Weights of a small GPT-style language model, trained from scratch on English Wikipedia: MLP 2688 GELU.
MLP neurons of a small language model. Each row is named by its layer, matrix (up: input weights) and neuron, and shows model dimensions 224-351. Each number is 128 + 24 x the weight over its row's rms, rounded and kept within 0 to 255. Numbers have three digits each.
After each neuron's rows, "fires in" lists the words (lower case) most often at its 100 highest values on Wikipedia text that the model never trained on. A number after a token or word is its count.

L2.up410:082152163108136114128142118107144130124142143157139092130142109129103116150133093142092130119105173142123116089109105150162105125086106109094138143140123145127095130149167146102130133106101100120078111162121150161155079161147140161138140128103133164164143136123145157103115123098147139135129114100121118142115161135101097134140132087112120097096065089146172149151130138146103095160107
fires in: "after" 27, "founded" 9, "played" 7, "located" 7, "attended" 6, "lived" 6

L2.up222:159124155159103105144115110079070134182125178114122094141115099134119175105124132160091111104158098168172085114101118119131146154113172106163124148135120172114110107121116086078163125123105128111151094130108115129079161136119109176087154145142117134148127147114099143105153134113141147115111091129067090102093116153133149124104147114120139088113180114147119085122142101136117127118102
fires in: "york" 47, "produced" 14

L2.up1981:105117119103126140107116126127142175137060136140147145168142120127122107137103099105096148121122144100135052137130156114102134129112131142132162140129128152112124117166160134122167110089065141186103127145128165104110156146114123166131155125076157125120106169123173076119136134122151079116183112104124093161137125157136150164135109115142163147116124172122143163080131120116083150135095
fires in: "final" 15, "last" 12, "some" 10, "original" 7, "footage" 6

L2.up565:114150084116105118083100130143138167160124119179159104180136146099109132123126130134121084151140124115145111172149094103152130167131147162065099179173143108130151115155182114097151075082094124140141124140138176129128119134150148147136135111119128141143159104150164103106166091100132126138190109104119083125128155143180152150143122161116175129109146126149133079120080086113102108146098
fires in: "1998" 14, "1995" 12, "1997" 7, "1976" 6, "final" 6, "1999" 5

L2.up961:164094148113110130159112139073098113112116133152116082134134139134115139123113089172192117123150159097124164111138123125110125122091110090124101129150125117141071126095103122100150118078131165120117111107164129126114104152127112147158116146133123108139113181157063144107128141122116159131143130107162142094138116092169114142129173157125137136163074109109105127144145149136136133128112
fires in: "took" 26, "takes" 8, "sent" 8, "asked" 6, "gave" 5

L2.up854:100148126138140129129105140146159151162135109139143119120159148114122091135103167106110128165141143107146136137115124151122094180151118142096147140113134135108139125135140161125103111150148103129141091105138152139125127153122115133135130115096117095080119148116127075105150151113117123119162153059115074145137059180154094177142138146137146165123163128099169150137121096110071152152139
fires in: "of" 100

L2.up1555:139141136106153146133127143164164104138090146149129119103143139131161122119128165127154113136112175164099116101144187125149143105138144146123103141149157173149131147118172113095124140091155142112141159133095128129115160097150106121138141090108124125190143136177150118099141093073146135095127127129136105082161091141125165126082131117108137151145109116101105093178145117088144133154117
fires in: "time" 15, "games" 12, "title" 9, "wins" 5, "years" 5, "day" 4

L2.up2257:146138170139190109132085125114116130125101142122079112147096157169151121145134100172144175143127153121133114117158107128101069142100121145131088134135110122136120109153126136111131140088109101138076131162127167125104117125104116094114167114139161122121118104134096126118133112096128151131094114141126123160151128149102136114105150101121159141145082091099128140185091109108131142139158
fires in: "of" 28, "received" 11, "issued" 6, "purchased" 5, "awarded" 4, "elected" 4

L2.up1655:133151126117135144139090137054131117170165124144160095125073139126119113112083093124089105122128167162120095106147137167157109116095146101169167134159172111119106131155135125084117103115115150121124143122146138127106095131151108156120108140117122125134154105106063106107105165141159137107129164115159128131108111108101131125144160089139144120126138144106116119106103157076094122105116
fires in: "as" 33, "if" 16, "since" 8, "between" 6